From a checkpoint of a small transformer trained on Wikipedia.
Architecture: rotary positions, no biases in attention or MLP, untied embeddings.
Training: a variant of Muon for these matrices, 365M tokens, 5568 steps.
MLP neurons of a small language model. Each row is named by its layer, matrix (up: input weights) and neuron, and shows model dimensions 144-239. Each number is 128 + 32 x the weight over its row's rms, rounded and kept within 0 to 255. Numbers have three digits each.
A block is one neuron, or neurons of one layer that tend to fire together. After each block is what it responds to, as a language model described it from the Wikipedia text at the highest values.

L2.up15:151155088109163141169142132082199080044137112121069129093072117145126146109139135102154074204180163150142117124184101149115140183089149089154062105093093167139117130150111139110125139076185078107186148096075076110135115168158122141125130100114153116060181089155075152107114137121094156110
L2.up396:139108101082180060120127093088140096129102157138114158093144096075146094140113090129148109165193141136130158140134172153151147130135144128137114087135065133126134127173085074126134143113134125122148179111148116135128113133127094123076081163116136155109137106131145162147111089170144132110
L2.up541:156116124166112173103165081106117133112105127163121125070111118133140181166109084174149114145101129155079191142071158130075159148173184141146149173075154130171152051091122105108112133113073127143141193120172097049094099153179193173081100150111065151138136111182129094139136128104122134157
L2.up603:127078121127159199187130127132114087081106123174128162111140124096101132107110126139181092146158117098127122085112111130114186119106112114179127108144118130173102159105130130091116146142137118102143121142052170150160178122202097167151099085123028143146152092160111127162087172097116179131
L2.up909:120100159116107152111114105197146121084171107162121145108120163106060172083179108133121135179146159181096113172169138147150137116161113091157079120102152107183104074150136145155131135080103116152112143142186097093096172152106137167129048105152146190116178098178150146108114126151082163130
L2.up962:151123134129079163023122090099126127105146099138134210112143174124131155093144092131098148151134105105117127106121171137090096210092189153115121106138126142122182132153255078112154116100094120170161077166120132133135076108142217104103117118115127101142086124088108142104178148116133103126
L2.up972:196118112165120191053212134165125115180162202139106118147083086148149121173148132163145138139165106130074154134139129133101158173085100117111081122024124121150155195126113124145124116142116133148192135152128174068128143114192144171127092116111116106176090124104151140048175172144067107122
L2.up1214:109059134143136111149158127097113118121102170152105178140090131129160148126127195156116128113161178169158106107175167131165110125140122106110117139066121085120105183101156111167121156099110145086182095163111164101178111143126137138175099138136144142100142209154107140154120141134167140129
Responds to: Number-joining separators. Separators inside compound numbers, usually after a digit: colons in times or durations (23:00, 10:18), dashes in records (58–93), and "to" in ranges.

L5.up235:098122088145073191111134118105136117159103158112143100145094213156123122109096151170083109168179188102089183156100167136088110149058151126102140087123155150100119114107062188185103180152081143180140166168100079156143136125164137098123077177192177058095128124081135180155160107163076126117
L5.up946:119116149162064170104150156114148114153095135114121108133118220123075134132138079114115097136158161186097176153106146153100079141041174170127115135118115111057154043109119164147151150143077124149118134116097088170110174139134125134180084163081155079133116161155097128109168143163136127094
Responds to: Clause-boundary tokens. Tokens closing an introductory phrase just before a new clause or subject: commas after fronted clauses, year final digits (In May 2022), so, where, said.

L5.up1220:081176089134114097127192162150121050139089150118109136093144155152154132124102117115108152178127131133167160141165135118104093159122119071142129095069135132138100113119115108067139090180130173112097154139126112032162121135107069094144119161155115167022104146151111121153136171181131152142
L5.up1308:116156109105106042197116147143157099119149125105063138111190139138172195108149134108150132171124223114103110151113099118151095095114178125101125084156129077118125121100126104128088114130167119134132093161129138094130106089112106088093144174142195178127102124136137177160159090072113121120
Responds to: Start of verbs. Fires on the first piece of a verb right after its subject or an auxiliary, in narrative and biographical prose, such as ret-aliates, reun-ites, rec-ounted.

L3.up79:114186131125114084172126163127143035131062131113097142114132090108155141156121112155133076139187186086148159130126141092079128043125106120155131140135103160090170174095099111120203066102118132187097109103128139119152080131118090160157110126148073069157102144123151146183099115129118155114
L3.up317:168116112099133151124139126046138105138059113182116075137172146161117101102144099155145123174144125146100167123124122139118113158152108075158067129151117111097161132102056163156094140186183061069119153170128117139166150137120110154121084039118069092135160117141149115141145162130137085108
L3.up323:198134109100115161090056078145115066106140134148156150111110171135102157093127134134144169177169150118144136188159135060131178146103125107079088151127142143087127128187067069123144181110155104141119143129203156159171082180138129161110066113136093131162155129124192103118117183159100162137
L3.up385:200161117125137192127078115169131106108079159062156144138140094142100107122133148099140145206110130069080169112144106150124095196120097114127082208174103108111113134118060149079171083095127143106077179154174088112162107103155096122081096132147117149140131117086172061096118061128098122189
Responds to: Date slot before year. Tokens in dates just before a year number, mostly the comma in "born October 5, 1962"; also month names ("31 July 1885"), "to" in ranges ("1845 to").

L5.up868:125229097115081133114133173062097145162144144188075107114171138199099086170180076146117146134098119131126142077124145145120139107097107092169123155104127140134165108156127135218093104119109180165177122165153073158131088096148155134062195061053138115100150169164135135108086156134090147083
L5.up1327:093156110180079086110135146131129116089147091143142169101136152195180162118120158138090164115092162127142115173088133118098120137127188104123131189169092113162062133134153133090080143066107154162159136180083152117179116088114156124104108095146102151119150116163117081106112084135067058144
Responds to: Mid-number separators. Colons, decimal points, degree signs and thousands commas inside numbers in tables and lists, e.g. track times 3:47, 2.18, 57°47′; weaker on first names in lists.

L3.up28:152080112097142104139139123120087135054145124164152055116096125090100158130130113118098140096130164147140156061136174152142048145140097151131097120129141147118052134074116126093170182172104123079115103133113101084165086162193140067109135154110167138152167128136185132108121171151140139109
L3.up310:105111127155200099184082128195100111125136128122107070126161138113120125159129148098114125162130114131113106140113176132155144156113068066114171121134092227152088123157143150123123118137146117123108130106084123192164149107176154111139112124146130118135128102129137145151167111170148165132
L3.up734:140132124102151167098080191129130094172124128125164115113104169163161123156192182198121107133038105167147119121096128142118158078152093161109076103143107088096077067151106164153072110082059100089114100154119090103172132133166149163113125067112120066091132139162149096162113125172139140177
L3.up1240:108117130167169163177172149116133147071150172099062115141105077128051186112137084166083166100097176153107116166097137152185128114098179098069089116178137182131114112104162121152193145162115101142092109153124088145145106124091142152145118136135139087107202184101147093167130124175115148142
Responds to: Sentence-initial word continuations. Second word piece of a capitalized word opening a sentence or line, often after a heading, e.g. D-ame, V-ers, Un-able, H-ence, plus whole openers such as As and Similarly.

L5.up325:146123137128071124104046139127127093076099174112161071200101099096169086120091116122128147086133112158175148119120089157180084148159134103158160154073081169103155137152159166146145138191161089128141120176108128115165181147199147089158173144209158113139166127186216147129064100155095140175
L5.up1311:127101107120146127165124151161114149119143127115179115126111106157134109128167109109195165163108117182094125128128094155143059168099165116174114110099133205157114116109133048196091129154153072092113111180119109165148126123128165181113095152053123119114150100129102152170162143127078139056
Responds to: Repeated rare-word middles. Middle word pieces of a rare name or term already seen earlier in the text, e.g. Akufo-Ad(do), Melan-ota(enia), H-ight(ower).

L2.up42:122190076109166147146154140136195067175106187145130046045151152129121111142159121191113145096087134154146145086127154199072169118123097173140118132113127066145057071199086097087040125160073101084123160151115106155141155193112159093100146100127165133093211160124074134113141147143145088158
L2.up48:143163122151149132155151185157147105177092175127087119107127109099085142124166097127150151073166175120087090133095153096083084122114164181139165119148163104091088140136149125165127187132151129132137182135114100072146103120114173137132144133117176126113152139159139152144196077132117075110
L2.up193:089093065065103018113128157103124070173118133094111142058124052138092139178153117088189105098134119128135139175162183181087133156140158196193166120078145013142144091110161126139036168135132109117139136173101104197165165135138099142134155161153160121059122190191134102136159130138114113141
L2.up766:137115131102086104200122158148147122092097164086102064094098137146074115168120112194165163128141129137132187130140128162085176170145148187176093153142140109108135121164116086142088126187154117067133136109118070105113107162120061116084150113120180148151158230131137156120135138154119103110
L2.up922:110075140129117179098140123113121136125138141143107160084120088079085061161201063099132134096114186158198088153153193135054110138142104149224185111131116151151121084104111153120125182128143158128142147143166074076142171136150171144107140168182184186090135161207103067100132129090142155138
L2.up990:105073147169100196164161062099126134144092133131133100081114137126117098124164104111123158078160088159092105070093088096152079147112031114129148098135143099192114169163090148055060197163170084086201133149134091133167113094082095193110133172118197138109134125119102113144140175092118080091
L2.up1041:107087157088167163128168128099176102217120204071148123098091139134122129120093149116136194096126142180125138135136183123130099150112133138086193137116142106106102078164154081149097168148079130142148098118127081197177167138191105120176131128102150092058062124181133135113120135131111081139
L2.up1088:154129140029146126095118106156112070164127156154117091100103127115150128117158126134146050106134216163080183148114188086119099063129083085141121116117172106109124155107143079150143197149112151130161124118158111145102186187169105121148138156162141131161107130144154105157148104116131126106
Responds to: Comma after sentence-opening adverbial. Commas ending a sentence-initial adverbial or date phrase before the main clause, as in In 2005, / However, / Consequently, / At the time,.

L3.up51:105050177137103103103075110123120103180124084137168155143086089127138137139086119142105123072157134115169103098136120133092130135110157155091181118161176158144077126139122137126108186135220158099133082104102067119164170189137148131089133150159166082143100117135158121091134123165150130125
L3.up72:167161097104110066109157124098137136188121176102101105096157170155044112104125172163140120096145146164132128105099154118171146156118173173097152128151112103148089107077129133066149117164113137167085159128126101185098111168156173191078090116164185099129122126129112082091131163153139077124
L3.up607:102144090139147182168118157191154127093119142127124115107122164141155151119109129139149127150197181134110109195113146080140169115103163069128122058170118107112124148131100117104128086106118142082177140152099114090196110147093126138159109156161140093120130130096074102168184122112147103171
L3.up805:134148131107192078105146207097199094118078144119223157099122134101135128118112063091195150138207132157083154135237124075092175109155199157107097102153074118113115116180123105098149129122112139105121180156079092103156129111143099145141139152133143090068195121126110157096127158153086105139
Responds to: Sentence-initial time phrase end. Final token of a time phrase that opens a sentence, just before the main clause, e.g. the last year digit in "In 1992", "same year", "The next day".

L2.up49:138127165111108166151169108142116143089107109131137154103149156125091115139181154073132145151128140104114180133110110154133165141104134108124166125118100102194094147120135111037153114165167104084095086217055131174076091126117165098102100108171148155162136182144120044152120147125139142151
L2.up161:115139066138101126169115128076100080096157159140120124152099233194184135108116162122127085154071148184163117124154135079111149154137140127123144124127144125127072104139110109130170096107166136134142156075166110120141114095158114159168094121138100125133153120061130131157167152137186135152
L2.up337:142099108089139144145104137144083172145146133072129119130167158132136210168152165106198064124154177091180122120182149171123093147068118151203063104157099196128120146150111176156103086118104158119069141123138125128152124134234111096131063153158106123099160112113158136187107038119167155083
L2.up387:140154152106148159111146118180107130154102062172089150141067142134153133137138148104081136186152154129064119122101107090113191086161128144118134113058098119158133150126159144138076151086130111112103129212128105141091105134096099153153125070112118094172085171120093113135137094128158172195
L2.up449:131116160135128132154132167129094132178111110138140134178105164103110199127135137056089095132210112118076100131099153144173185125122070135129110101119124143196146132053107143117145165122113119149109060171106087148166100148076077141121118101177130140104165091163118083131139086106156131118
L2.up781:046120131136118143139195152136120101168105136121129113152092133139074157166136140167137129054088117113076172129150136114089182147122126169083151079115072133113112143084133138116105137117111131098157166190114151100119141125086135127159147184130138175177115150151028169197156059134125136078
L2.up867:167100135130150161091123172115138133086105112143126153151104109145140172118143109170123071108123142164160107098180146126159125137148150112145149139128157116147166130108103155163084147043171119072117119081113117163137070118093140202123174184097122135152061188092166139124176126212171178161
L2.up908:144126096108133181128085109165139166160105138134138129138123139142148178148113166093084165129120158210145045104139116124089137119157072135149087154096186116113117138114176115085112108106072094109105069200138145124133129105106076097178151145160104085109107124143133132105117102134112133140
Responds to: Mid-word subword fragments. Word-internal pieces right after a word's first fragment, often in names and table cells, such as R-ep-ublican, inter-est-ing, Dem-op-olis, Sk-ip.

L2.up4:171132120114185114118180102168116130147143190129181181135124100166142161168118148152128142174100141135094190126100096123133157130135082105155134104185124164134065118064142121110189103174120152131145112123142116134142094118113128104152153148130141126103111150107115137152076156127135100099
L2.up57:097182098124113130151191210122097063163130121109128075093100180185146163116113136112110160158157067096118147171122062131092083104156108135152130158134124141095105140080096068097186108076141100127099135099132137109227077094116041145116110154197075163182101068115125116097127090148133141144
L2.up170:057097091129193101138160135164157098148072086101105123075123156136109130132098130090133137104155107085116068100123124110103117158120160095115204176157163110151089128060113111126144169201154151122110111060121135103149062164154107095144114159184075127146172131142133131152097101156136168139
L2.up286:130115107176139160091112159106148064163088160174105157095112121115131120181148055142131163136096191131112145114117084102170098118157102144155169145122120158134113146108102135168103111173119137131072151230150116167165092102130109136091138118086075119102142087140129170117092107175117124101
L2.up493:139162097145127085138147162131109084204097134136134091062095185147128176174134134092098086131153084134139151139093104139109098066180134126126188168119142071127069136146104185125124100178134139145176108142104067117185106069149116119120104142135117134180129135143166120085151109123137134133
L2.up747:090115129082150124138130115117071119158139081166093094074132142150090108179131116074057160074145136092191087136081094198118150103127063115161144166134133110122076120103183079082135066124138117140160112126082119171106107112119102124141066180182207168140110136155162120111167106116191110117
L2.up762:126113150131102119113184145123098128120148129121128201166115115128166102126141108141120132163097141138134143113121170144160078069203096153166094152123061107153133047150161170191057098101137066128159157179123125102123197144161104167160141118115132116112117131176093091154088161068106109185
L2.up1259:110149108108113129174128108124139086104185147183119118074149183082152094141227078114140145132152144129147132136160128186144131089146096118116154151167167154130095118102155120139135068134099171160148140144071136099106110208114088105117135100195062137124137177143108158191092108151065115124
Responds to: Start of new block. Tokens that begin a new line or block: the leading pipe of a table row, a bullet hyphen, or a sentence-ending period plus blank line closing a paragraph.